MLP neurons of a small language model. Each row is named by its layer, matrix (up: input weights; down: output weights) and neuron, and shows model dimensions 0-127. Each number is 500 + 25 x the weight over its row's rms, rounded and kept within 0 to 999. Numbers have three digits each.
Before each neuron's rows, "fires on" lists the tokens most often at its 100 highest values on Wikipedia text that the model never trained on.

fires on: ".", " Chart", " |", "-"
L2.up86:481514511482488517525499499510539471505455524478519542477477491477487496510480488474447565508509488485487466506473497495510533483484496494484537517488500536510458544488497530493540522520530485510481519533521495496493517505503510531525491459510495505517519472517499502461498503497483499545519439494496521504509498484536512467485465515494481503491530506543562496523508534488491504532514
L2.down86:460497507471534480518495534523510551482541511513494469518534474535511517474497538476515473494504491423471544542506507489521502488521483506554482479499500477501516476531493514489461436475464520494515500466480495516538501494510508506501508491504504500493489554462481519509469502507509573480491544515493505505513503485463484531478501530525509542476459450462496496487526525505506493498503

fires on: " of", " /", "'", " to"
L2.up237:487538511466478522520484477495487486510495484452545508506504494496514481507499485471483535562493535505444519461462506516509493509522518498491493545537486527499459479480513529501514466484543525504467502466515483492470491489542560503479522469439497479482499509515519548491525484478510537497482515522487547504485489459523484501535519487531493525454464522508482449573506541502493504502519
L2.down237:499528518482500547515491533502532493450440519493474468496524481472497474501494513528513524486495521528532466513515493520524484529500482524493498493482473494504533525534486528549495469458513569478486521468508466539484475482447524481539467507481500529540468513475507496529461482507507518508494475484484532467462533476497517522507487488466493514473495492471501476573514514544489492480505

fires on: " her", "-", "ro", "ph", "or", " Her"
L5.up54:493501486466522421471532496522491528505506537544485501524498526486517497466521475478489514495488524489459489525523501513484494510550461479501454450495524459502506502530466455459507507505520530478532512521482470466520457526501498485524533501492513519513512442524471503502479514479492473525518482512510480520468530505502491496499509509576502513502447501492528466473492503472476520529481
L5.down54:472516536494492502513498546514525490535471467525514487520516486488524489489504505487524531462479507483490451528473479480499507486516502484521514517478536509484497474495514498543520465465500474573480487510487500459482503455500498490493522526487482501514489562487502481492488468541467502516489501501509533505533487513524462485511492536482519470535526519505505516473513541500459522519532

fires on: "ly", "in", "de", "vers", "s", "now"
L2.up336:514497471506489529479459509512508475523518507493500510487486478473464460461524471500520496517508499513514499464497492533499459491472532465536490486524549481449504491512478494494504500535471490509466483454537539537491479513519480526438537515511495457487508499490469555482488502494507490480434530470496514535507525508560489529524476475503486493573482502540510494450490499490508532502482
L2.down336:549490520500478504467510438494536509510519474473527524514507506510475505503528476496460513502492505491481490519568498503525487490509489525482518503501461505498483517544500495535547514510513475496485515535504508503477554486469487480510460513497510515496499456502457497547524474484524511485511529526525486484510494513517531492516495465508457514554492487465484493436479489488493506572534

fires on: "0", "s", "3", " include", " *", "2"
L2.up448:480496517482486531446516520497539499541466552508512506538460514512485505526474466448507497482502481494464488474475519488514514464527486510501530545508514496457483505506472498510504545488462499514497482520501486497477459488510505514457518481467506462540546457491532475458499512511501509539476506532539463524515497472532546530536515530488490486483444508486524479517488503489497501499468
L2.down448:529517486513507476535516497470498501463505447518505541504552472492527487490482498533495505503466491508546513477495484480497526544472541496525506441499525500525528531503481527505470481493543510462486494482502495512548534504490470470530425515537513517499445510475463474553507504491478499481509472476473518484520491537516487451483465509497500478545538477509492512488489487544471485486490

fires on: "0", "'", " Votes", "2", "ty", " All"
L6.up312:477566508487482502506526510494512454488535504493474482513465554535483497484529487515483484512462506488493502493492490518526497476507506492533510490543489487468465492508490515489491498515507521460506482546483471489501541496527475489493528499463519509475491514516503539445551451469497504453551520503515512533500500546501520520548474525466447503500466458508498441529536493545499492529497
L6.down312:560490500532526479457506503492466560470516498554535549466510476515529527506474533491527511510508424483473535478489516518486516500512515471453508495489493491549539478503527505511506503480492484517474507429476484554512517506494503519496455470486524497548514485447473470506483497498475499503480508479479481453476523511520462450526527517538510475509502553511531535477503502513518508521504

fires on: "ia", " (", ".", " |", "'", "us"
L6.up663:512473482505524457506502511527531520463519518464507514500480464522489492527469506519497512539508490510524481438487510473555478496499551467491482491487538494494546483496492520495432503489463505500498497499455504532536547504538484502507491491499504511531495458482491523537503524521544494521524511448517502480453491455495465478508460480505490512503512501479507466470535497494539521515463
L6.down663:521522502500487510498462504490440468505473475493536501486523502495497509465513500497472512478455465517524522529496485529430513519481490548480540524522500531473474499494491474525535492496529463511485525502535498421451473522468497485487492524491495510497469558522493499464492497486488459506503522497477511520530486544512563542496550557538474515494517516501494537550485498498486510473517

fires on: "s", "ing", "on", "1", " YouTube"
L2.up26:465474521487511489507546494522476485513478524509510515508539530498506480500479467508488520497513501550505535491461505504483534477534517440464482516454503538506484511534510497515513487518536443513506458483502496505535516517511521494487524524493489482513484469518513471515478523505519516479476498547548515508560505473521501529500449481440480530440487523509507456481494506513509486476546
L2.down26:494510518502490487469511498474533527472523491534496523473522529516501480451509486494500473481551480484473483527533491512529479509484461516532558521543506479521513485497514511502482528455484510477498499503461514507489507431541504488486506515514458531492510504463506485471464520490449516514499532462500465504450473486485483463510514461523482503535515530496484534501541506475495513515463

fires on: "0", "hi", " over", " as", " or", " in"
L5.up377:528482508462511461511475483507519512517492503536511545499466517502477486520458515491484444485481491483496508493510511480513473552505483499476463481474475473523500474539516453529508515500491536503485479517472496537487468533480530541472497521487450529565482512497523516506530501538471492497484501482525452526479491475526510537485506492501493463496509519471514456480477517494534483494471
L5.down377:480520447486543492530496467467524484513498480547486482499519525499489413536467483478467520489505498479508499476542475512499500572499473529492487514476423486513509486497519502535511481517440547538443511502500496516513479507506520520510529494488530511481515482516493483500497508496527519519484508488470508519482469472495527513484496533521528485510494467489495517469525521497502443487513

fires on: ",", ".", " which", "-", " County"
L6.up248:505495452519488501491490503504475491523495472490568539535482500473518504519517535520513510439530503493522481506467467512506515572533530548495478459513492489484499514500495521519519495525512487518546491470492472532496503509500487532545479510504496510440503505505507490522536561517501518530513514509482501463477486463557521500491525496519474502526517520493490474455489454480514483502473
L6.down248:497493552492519490562540524507495529491528517500439492490521484545499529457510474483535510482491509484485523464486547482480501462466478493483514518469529502494440492514507472516483461459477518472516509530514498497495473514499520486483498514482552488522499514514525475497511480487498522479534498495493528553499526524459474529506451502509530498449528483486509475496509491483495513449506

fires on: " |", "'", "off", "rate", " one"
L6.up242:518526498493537410479476533474552511490460472528471478526512466500452498504525505566508474510442490472472525512492515484504511486492513482506502511513476466527527468518508506512534487499523530505483513515495524483508514475496542544515502500463499534541515486506495452528522516512489504512481496469467480507494471496510531507511488440529552555534512465472475484507514482500510494557518
L6.down242:543501480515510523475467493499496504515521478506516552504504503512516507503459510519488496514490502503500459526545523540472511480475482545509530467484492501452462449485480497512490501517520499490510534477491505494491489496527494522459473539505487472493534511463471503493519525517484465530497487480423517502547484474510491540481526494505502519486501486475495545487496546559497449554507

fires on: " of", "0", "1", "ter", "cc"
L2.up705:515434491499526455523506483516496541494512514520527519479535512498502495515495496504471491512468537462495552463472497472476477513500469537489485510490528486521524473467544479459518524512474498495569495504483486507541507493501480506491457481512499480538502496518519452509536480534470475507500512497519515528478497477537462529522502519526507507496475554517500505537458537501468489539522
L2.down705:504502513487548521550478515512499501542498495524483476482488477497518500497488462511518554525500460541498450478524477496547538492514483454500547492505492523501489548499480500529501484493504477476499455451517506466489499487455517498503521524476460503485529552488484515533496504476491540480506527487525506507508501547444529493475517492477475486500564469454472532471539439515498481479469

fires on: "ing", "ous", " of", " over", "-", " to"
L2.up88:483523503493522467537512486515510526526517479492495547498483450453567535533491513455542476508477545474508525446504532522477502478518486481507516523508492514502472458476461460509500493482473491541535508530485521457484520539493522534485501504497471491502538523502498563461497516508488500497500505539524481493467514463446508514466523532515468506481499521494466529509514491485499525518487
L2.down88:528521529489474490491494496516508456485529506491475433478474521526463505450497511531516514460506527547490413512502488462518488455471528485472512501501476468473534507498524515483520529466510526463480479468493517499533465474524502460542521485516539558489471463531465481494507508550480498485512509427488525505506449460528492484530520509478477454530513549526525475545492485505501504479534

fires on: " of", "-", " via", " non"
L2.up718:505475468511514556537483502477547503507489483483519493462470507521521487523489520553513498476516508490516503490473473526425529490490499499511457518486538493460500547506455474482491522490507531536488508528473508459490450503492519486494489445520539515496528510501514522481511484495510452527488493511516454499508449488524522531489525508497487487476502522537513511551526558505512528447524
L2.down718:474491466463506462486494482497445503483547505516525524512535506519506485503515500507506471513517517514500532507537466485519486490494508496501478510529488477555488513465494507468536516512509459430515469457445520497502525531523486565479486510474485493491464499509487472490487517526507530480533480510526540480447453493539478484501506469528510514519522513471497446442506504480520496504505

fires on: "-", " of", "'", "2", "1"
L2.up166:492472495492528502501529524494546510471526537515497478480496465531491491470541454519479467529552500517457503449516460467454480494524510526533501517527494489493535498471507512480483520488511554463479541500516486465522512488503490471449545478495517502486481448480497492485499498476484497521540549482487480520479536494488490486473508513471499537476471533522521495536477522490549447522488
L2.down166:512500488506542469474473480497478516475487494492516469481508540464518529557482546539503513502475516495540498495489511544569485478478497477517507464477536502488492431520509437510519479486509496537544472508518484478467490501492503474484491503521519511521516550494491512471495487536475474504478464540500496478497468530534475491520511507494524499499522487471468516560506479549466521488509

fires on: "-", "ter", " of", "ir", "br"
L5.up239:552471506470480512516499494498499476477503494518483497482514458527456482492546541514499548466504526539541495521539485504498448472513473529446476521458482484500491534529522522499522523480525530498504515516454514533497494466532480505492498507538462476478528446528511498502513517496485507474506487498482435495465432464516486527526500506536495464457519484447514500490500494509511481497499
L5.down239:523484472490469483536499513509522513522481528514515504487509477505544498474485501514507518488482510522477467487464483481478460490453504500464480499514478492482513502498484484498482481486522491481505506489508498477480538479425500485456515515509512508504520544536480528514510526477478542537492500519535452467508453488510495446550535488497552507498570491459489512493502491495496499534549

fires on: "9", " of", ".", " on", " to", "-"
L2.up482:466539492524511557553493535519535530481494481503502550505520468519495479544502462529489471526537503461502496526525506498505459515496506524505511489470493485480487496452500503507499454491499479484487513486493520457512449515470485498475491453477519505513499480504495462491488476526522506560570535520484507498523525488517492482506529488561457497539473477522484463527492511536486503489507
L2.down482:502458513497455459433515442461467510523505509518470447496500498482499515511530496474471530489510501485499511518492512492484513500535520513482499518507500495520473518534493459497496518506458474499530471488450490530499530510522503535481492491532508505510473543496458538506516491480504529458464478503500498512501491479482499514469465475495563524467553479500490517488494489481534495526471

fires on: " in", " In", "s", "re", "con", "de"
L6.up648:534536507490531520545487486520518531491505460443583517525490512521462458529531500463497530458485515500463508499488504482500526495513514548518502508474498488508496509520470496459511473503522508501525485495479512503488487474488496495524533486561493526522512528485467461450513526541527507503542494471466497504502488525503530482492494508467506438520509536442544502479500491498487490515500
L6.down648:520550486490494535512509504493496515473511487503509517479488495503467500503448506473497512480521514481487504479538490480518502529493520521511491518527503477527502489494503515501517479444488506535470495500496493506487509570525525468492482495550511486515525460481522508503486479537463511523537478510499508518450473496510521445503502501471489472482456506552485499466494494449465536543543

fires on: " in", "y", " of", "son", "ten", "s"
L2.up577:519498486510503538535518506503524496504523512486530512510503506529466506475476493514502499470492501477534485505489523476511503496459537513488519514485521526513492527522499447510518500515513453560482493506487489506481493460506476511471471507492523479520513463505518507483495504553494444523516532483481521493515514497479516529465505514535444571471538432552485511482490535486522502516494
L2.down577:481523532497497511481504482462483497524505486515469477492464500452524482490512476516492522505490537525512493506534488530492525515499492452533528484500477480519511473499489517474478481496482544493499514473508469473518496537478538504497536510505489531483475520505509478483554519471514529501510499481500523519475474481536499462517481487520501430513449514455568478494505451516508490492518

fires on: "n", " ", "w", "itch", "o", "°"
L5.up716:496478512555480461470519523502486521424453525487508497510519524478473527531478508509537505519512474509535511500526471470516518529508501468507487551478516538504492501458551507485481501500502497533525463465515549542465520514469489488522516502473466469497549503484497489473522501450560517488505485497566514485506481466463471511437451480479510477468525494471467498515496484543526514475481
L5.down716:535504459462495485444439497520508528486496511500487507545522529473503506502534495576532545498530493530484462506483517488552510520494459464487539496492510453475524475491500473495477507516490512484544492494493542494492523554507455509493510506450503502483531498493496496567518490492542482492501487483511480519481526498495498509506514506502494548467488505504548538505485512490517514484473

fires on: "s", " of", " to", "fri", "2", " most"
L2.up3:479505494494497495492491521480491497545522518467466481492480524549486518492486518510525470493480454511429471426470515480481540532493496457503450479491521469543504475455550557543520489485485490512507457526523494519473470520516495495502516513479463534515549532483539481538501475458523507483499511530555508484487495495475533532491507553496471505497495516473508496475497483503544513537531
L2.down3:519489517493503472522499484491504513491490479521507479482524505477489543491523492490481530509504522494573501478538465516502514486492511518447527493513484472466548510521476457482552489558522474450497491477473524490539538518501472494487515491523500515465434499510485483451520575457479478498518418470506487479541481483522496487487521492529499479479501494544514469520461512520467535535495

fires on: "ly", " than", ":", "s", "ing", "g"
L2.up619:503456490436481509517531502511451493558469489475480492525514509486526511508489515516489538531475498550488475478554529487505484483491524429514467489509416540483500510476518509437500468466533511507529515512520502482570526522496497503532552494488469460503466506500515508502497484469511561482546513461525470472471521498520497499488532509494524496532491471490513503522490527507496498505546
L2.down619:511547496524487509509465489484519489458518476522487468494464522490496536453462499458489480487522505501535514439510477492511517486473515512539508506498555484504452520518510485523503507523481506514462483497453478512471487511505494546498499479514528523515456475530495504502546498521491500524507526551480534448529446522521470541543500493498485482517476499483529487491483440500523505498497

fires on: "ic", "s", "al", "ing", "ological", ":"
L2.up303:483477539467494498532504492468484513503484496432493505504480501543511462497482462494516510564482470515492500439518518514503500479432476456478491474535459513543513469478485476446542469498514520463491481502491529496513539522501478493491536480499520502468484517508548539505494490483564514493494515497483506472471506518475507461499511466484501503506448474462527454501520519503503509515538
L2.down303:514474456483526469513508509556502488490515515531497501519455522482512528471502460497499481500504523473482563476497462496511497494534483499542505482524506456492494506552507498477476496462473488491457477476496506495490472507498500539539474524541521531518502511541512448510506503540508498527542553517510496527525493469540467565537490493520515457488516458486478504509488459519482505464474

fires on: " in", ",", " as", " on", " under", " a"
L5.up589:503511531520504463531513498477498496517523501510506492489486475491479486532483533493497511518441485437522494451507490479509491499525513537499481520496506446549519475471514462474488536540536522486478496531472517529515464516499526548489531500514471501515510451450533546492456520541525462523526489465523469486444496524515508535490481514510496523563513513478536502459525506505519475506499
L5.down589:463521507461559496501487494547544480492490505516564494464494506512500490551488500507492530511524480459483485476506473467484458493483497515505498500490469494506504514516499560522512463500487524504537484499490441513509479527506508512476509493556482483468470483484543471516471518490518529497506535460492444500480528490499498506496509494480521482514508486530538501480546515500532520523540

fires on: " up", "s", " of", "-", " land", "ion"
L2.up287:493499487520455524520519545476498473486506493548543514477503490464506447512491502540481489513534512532532510463527538470429501515476529526500513500483494494471501542471511462446493503486533526489531518486455519465509497474517485526561514486494512499471495520499495519469478505519483499572496489498506493528488479491497489509532499514516526449512480459513504497527512479505498475476469
L2.down287:520443510484485501482443484488514534514501511477492478502492481542486545481510502479519530534463489484495490530495471505568495476517450484486490505537531533508480468529504505468529507515453460493494485523509505528533483505486485532441488519521488518542470528539458476507514482519520531472525484505532472496490521527504497474476528527471507535463540542514502440493484520495488519524507

fires on: "ing", " the", "-", " ", " of"
L2.up397:496486500452501500478503535522479479531515519476508543445542515521509476479498521518530493548446511498484540501523497523502502516493520508490500451481499548481503487485514501488500488521488488501496464532496536517493460498506529480510501526440452488503507486531482497481450439548505489483478499507468472535508472502445492519479531551510518469464493520538484492519502492506454496500502
L2.down397:537493489503471528502495476490531489489507486493444497561496504508497526499501462528476479479507453496492503467469504498509467468517484504519482518542518482487476503539469499485510546466495515507504511511504491498523512467523458503491459501511503484553498478509512498522520561472506545503551483518485530514519517519533557495549478488484461518499517506468536481483482528547524445456521

fires on: "–", " United", " M", " Mun", " O", " ("
L6.up672:483479482464506487497487507499490504515474494515543549491484446492516494460474500497528427475471538473515490506533496526490510510523479474543517484480510525526501461475543534494495485455437518492507498470503556500518518420496542490466515452476511488506533548519482451499459502484547455475508489496488538506479501516466531518494494461519515488497503493512489487522478514513536507527510
L6.down672:498474462492506484526515532498494525483556533504502446490519484483474507503496496494492526560523496491473480539518460507453474486490513500503491493491484517519514537522477548514457468484530509480508494441486497493517504523461503508488507551523457520529484506480464516499560481501453521549485475522447468487523495493504512465508521532528557482507497517507522533522461471493487488489517

fires on: "e", "le", "ines", "s", " |"
L2.up354:501506491473509509518510487468535543508488508504459527526506487508516505472548490519467476509533525496519465538510564503563503518500489529482514493493512487560501436503485508503547521493461420540475521496492505512505478534500518462470449480498484471516481494461497509507518526481526493460526517451514466495486481498539497552492504513521482506505476465482495510452463486488513481472480
L2.down354:521512497479522509503492540511489530534504531483499508502499512468483530502504527486491495474483476471454507467569490480464522517497536484558510494509451511453480488494495481538500487485483513509505512489543450489478558504505507493482508512475465485491507515479539512509457517506459503486517519520494548513543516485516520474512528524482481511491518509492556502484469509503491487550494

fires on: "s", "/", "Li", "S", "ed", " of"
L2.up296:522527490497496525514496426507498491518479516513531523529504532495483534476486527509484534489471485521500518554471532469482520495508462479559506441450509501491529484547489482503520487498472473509493469485512517498501534511459525498481545484457526441536496503513495555485519532520472523506527488518488512500482487517498506539490490485491460498447562518485485495480488525505474494483469
L2.down296:513490561439506458469507526505448518489491509464479456511504478512493498533567469555470531490521512510488504509532514507507511479493553513483490493517478483531506468516486479463479486538489538484512504490504529480517502508522486502499498570502519487454452479508511504524474509506477492491466491501503504546525489531487478472527482535507510488504427490493528496475432493523484521541519

fires on: "-", "H", "or"
L2.up173:492536503489467478489499501527492505502514458490446479477526470515508527509521533529499489497509505491480457529503492485468495513525529509502527461452484500481480465521532512480483520505535563523509511517508487491476522496465520501514474507500515548499519524454484494542489508493497463527502514526467489498499517540505457511508553445528490525491502519500502562515510506538459493521502
L2.down173:468493490493530479525502499492532519520517481528559476496464502484485472490486448486539501485490542503512514511483524479565538457518434463492482495527500494511500481508461469545481459465449486428480481498516514529519488488532479499507492506522483468558472489500496506466518456492522529465510501465515478530496509499507523517486492543520518510521520480530504489494463461521513527506502

fires on: "s", "9", "0", "5", "ly", " early"
L6.up93:522533505519498481517529518481500466512492511474521470494482472496443477517499507523519488503482481518521544490488469528471590483453464468484496492515513470490528536486503500470498507510483520533525482503524471526463520542472500532469514501511485455508484469442473512460512520488491548500490536499515493473514456508520528481498511513475517506533489465448504445512480463515526525548493
L6.down93:484514502530484497481474510492565499514497482523479486561501505553516562469485503498489536529478463506490484488538509452534463517535538520527504502489496478461503463506503493563553493488528508491490477515464507468509482464498497498513467499479492488489483489500485491501500471499465447487514517578481452496452519496516481517498494518512475480526509502508468504507479498503489471483518

fires on: "s", "at", "I", "on", "h", "ke"
L2.up549:446490512520514491513491440513506492491498495526506474518530504515493516510491512500479493506503528503475525517487543488492493524501511575512457507485523529563482470518540499509482546492492476519449457499462489513464509501490513477509429523537481525518484519514513492482510533515553450482505502499490466502507522538490529507462485488482501491511470554486544505523488505540513458482498
L2.down549:456514504513451543469528492485547477527475542488483547505534509500540500459503529514546491484511498549511446484495500494517544497512497464503513493492541468454498494501503472566457513459476504496531460451468504512530570456513497495532493525480507519518485516492520463489498518538457500510482515451531493479489470500486483513516490486504481514506506540494461509502496466506492505488492

fires on: "al", "/", "ic", "7", "um", "ed"
L2.up677:484508557515503511502478486486497483521525510489526518487500508465458492467493502556504482521477488521508496488523509513514486514483498441533502517514504471483483491472491488485525493446474502508471502528527505479517487514537496534498532487512495476505475545492497482476498489530516529436496485561531526493508504542522452492489455504530552505520487468501515511527506492532541527514451
L2.down677:522481455486519559507476525480474496489492503522491477502463547493533493508507484513529503481479517456484518485512492534468494528549511498442497519485509465525489513519529495478510505506495518527497536489462494524497467495515492503513463470536541554491515485495518484472473538445480540497495507493519543546512482491555508498480512468474472502513487481482510483530513509516509483487498

fires on: "al", "y", " |", "ed", "s", "ly"
L2.up314:496519494489466497483536480504497518508496496473507526496519485515473509469518562511506497525456464514537548483576478518477447468485467487570505435491496526470530523471518516538494454475522515513493495527478502480499544519488451516489509500472481439479514434499524479510541516542479487509507527491521501465497510493513490519483508521509516497522505436551493524473514487533485483536483
L2.down314:467492480503544529487541459500487485482476540474499481526481494452509474501504504488516512475547463516461530494524507501525505565508530488520508497500469490451471497506493483483511471483501498481468512507484509547529440519469438580564517545499517533490481522473451473516503497488498470495526532520490543519472452493528469479507504514456519477518504485470450457503482516530470523484469

fires on: " of", " like", " \"", "ir", "'", "un"
L5.up232:510500518474473522507503505467513499531536482502491491514489492496487521549524543528530524498510491511513491512507497547504482490516558567579483510448514512462456499452483498509493514480500481509510524477534474466493510520511517568467505500511472506493471478484533484487501489492439530449535489515504513452487471499529496497485531459504513499487498489536509440537485542500517514534491
L5.down232:458487475541503489467490492506530514505498500495478497514498482528510543457444503525477534497552493471482491477522494521576489508543502459527513518486489526526509496539495531536441477483460533475490500505484473506505501505482482484526474552532546508537513492571466459519430493521475462538523499464516487520474527504484494570528482496475490505518499507482488516517512469499486451471536

fires on: "-", "°", "7", "\n", " years"
L2.up172:519482504496518530514507480463513456525503505472464507486521527465506473491556508514490476550415473530479497511486534464557485508507466496484535520511498456464465484500492479517507481506467513509510517511496530514511463497489535477552505480478459522501498527507541503508494499470527521532459514495537496533456495493501512450522502485527481519508539518487491487509480483474521491530506
L2.down172:450528518536501525506524496510505524482500492503519475491482500475501536497458461515493514481514477469507475545454488491512507481494509483485497480523435513536498559498496493536518543517520491463498490440507470478463468467482481493475492507466517493502487480455500509500524511480528500476520501493491503473493513537513511508479531514518499502522505527500480509535540492488528522487461

fires on: "-", " Mc", ".", " "
L5.up647:503496477516484459485521515495533497466541493516529483509497505461525540512492480529478454484488506451516579510508491529495509513548510511487477502499512490523502458480503475502524516498510511554519498464504487522548501516504517534533535532510469552490492498467468498456513449512528514456513534529484469464493477485497463485517488500479524463506500479540510457495486485484506492516558
L5.down647:502488543511538509496530514535468499505464527499476514502522481536492482520480493482488506509481465527476501485505542493533487458471490530493493461490548511490510529508490449489527529474503565461485492512475496481472478455504487486531521523508534498534505514534509483527498501457458482517522510493458567534492472524523516470510478512517468503470492510419482480491498468487522499519495

fires on: " de", " at", " Tom", " Jo"
L6.up311:498539528485477492487501503514495522553521516513507544484569528493510428512498464482489485485488531462492529469494459529495507531485496502524509496462526442534510504465545494526459503484477500543506447492482512508498503533447509492486511491463495525511514473505485469459507515513493516502496498521532513457502498499482519524521541496506559459514520493486515513541502553484498522474496
L6.down311:497443503504524481500533455489538474472478460482513510489482536512510499482469514491524456450467502536466485475522499520477550523485466495502498477484470486448472534510476526498511458518470487484475487487542502492511471491512504494511512503519537462491518514451486510478492516503519532504522524520467491496512560514473525520510509468523506490528497495502498507508511470489532522492534

fires on: " in", "s", " to", " as", " over", " out"
L5.up400:506488483490485473523515565454502504459511520500519480488503491519482476530462519482492527545466476503435494496524499504496488504534531480466494488487442524508524519468542500513495497492516513544496492484476532479494487533486518533486532504493467528520515466462478518464471525521477489467493483476493470494500508440512472529451555522513508474535497502560510501516533489506535468476514
L5.down400:470550510510504539530474489521493476505492507543533480502545542532473493477501497499491496529516514516519457456506505493476468532450456539504491535507485472554513495503500526515502459485465526456452480523500490488493472536495513549509486527566531492497446527500497480528485482504463479528474526488507479519484481538518507491515432497485524510483478488489523513468480518511494458533531

fires on: " ", "n", "-", "2"
L5.up698:481533507536527444468539515516513511492483507491521488483469501514480521519476542502503501477504479529560475541515480539479512495534467520499564545484459499521548497479511509493473497494477508535523540480505528513483526512507517496498508495458498560502504468462458485428509521447472471512474505521537477453482492519519511494513483502497485533473505468519507493514476482485530505492490
L5.down698:523470502480544512465475543469504498507550525518485507491499515490523537507486496494537463490508513482486524462526477511503483489517512488487465487486522450509472509442520531517544471513508479493475480499499547476529491525479491513475500474509528486485487495524508491498483479512489473509501458523472522518485502450573466464573478446509492488514503504508498489552512483536460543482515

fires on: "0", "9", "8", "2", "5", "6"
L2.up71:466495487529477528495483514534498514549511487503516470511506518541493583487502492495512504491494480525481425517502489497531507486473485488491464510508497527489519512460486528491491501511481492488524499500453503509461488497521502516486455488456526469526457503501518496525477492474508518476508494529546514507537531502489507520515539509516447457525468494552503482518458521509503552510510
L2.down71:497485475539450449547507532502550497454488482509456520513489504520495500473508493547484487452524490485546529484506500515486480534495486481502476502507488488559503517509469517477510529513539512501561512440483503504529507478505498516529515562502490504474486515514507498492489517513489539499546476472484518496492462506514480479513513485497500496518487545523512493495506511485519469522486

fires on: "-", "d", "ed", "hor", "or"
L2.up156:528481551466523491490489535517465513462512449504491519498517487508463448510505465495478515487494503484505499487542504492500485499526480481516490455506452519477508508519528545520518495504478533513484519463541495501509503543492490506526481507478498569507509459498472513493500473489521497542508493514439509499500503538516499487491486527551476514496498512462497459523474476443506538492484
L2.down156:479576495477527500505482509512457491508487504488514491473464507517516457467523516513501570435493479503521487520454479488453515499461517473521441485522528494507509492515497481564511513515530456517503532544474481493536513504492515500491516482514513497494494502529495439502541507475498514510505481521458530484539511481518520479543477485544515464492522505521540496458521526510516499435482

fires on: "8", "5", "7", " high", " of", "-"
L2.up446:547533522507498482533432499477523481480503481489490504515525485522475501492548500498490471500459460508514532511486478528483508465530479524487540504477507521451496520496531481500483441481513506498490521481489543481471482536479524485551471459506547523523496527538510506513479471458522483540477536490485515506527493523504514480440477479519481526502519510491520500519505495516557499471496
L2.down446:497456471488466483477539504499515499554520504519499495477489499453523536539433512499478494489512508514469476513459494491526492492545498484477503502522435494502515543506468503522497518549481507495467462511489491486496499499543484523498483486460432500480471498480538498494537522524490561491516462472525522482476497519501486501529497478508542463535526514503483507485483554465493480505481

fires on: " ", "ed", "ing", "2", " to"
L5.up551:501512468462439505503458456522469529507501500486493496470514495511504494513513510504493512522468502468496562489498478504453458522513512500537477497489489511521498500511534473455451487571486498445468520492517505487481504473532502519476561485478489497511492498522526478508519505538489501528485536530503473546477532487506474510463460503466523515480510533541508520518486524465528531509474
L5.down551:534500521487456486489493502494512515509505480511503522505494484488552486518522489553458537506518453484495501487469488525596518455520483477477486515491509462465457550488453460503529473479462457517562491571493536518547501527515495507520490493512500491525497516484489473495454490495500501551502475502486509526567479485531502504496483535516521522480532479490547496538518520494460475499488

fires on: "-", " of", "ke", "on", "1", " Website"
L2.up493:514548497522461453473467523462515469533507480456523546519466523493467538488481491514488493492473475445466511540554505513470495471468531517471496471499560545502498512473482510509526489517476513482512526484499517497509471508503507454520502566476473513483494493507494499514549542487477501471527532504489513516517508484503489494486549487510483500486544528451528479491536500536531493506421
L2.down493:469437536501517547520542489536515507505498533510484482481538473477507469504478492496492500514510500510519498498475504494509467481538518431523526521506445465551535491502489525524473484467485518486482448562511473487513500505495506516447489468526499480533470508525516492447483472526488494501472504538511496487473484540494502510490504495491536505499435471485500513514468543471463510547515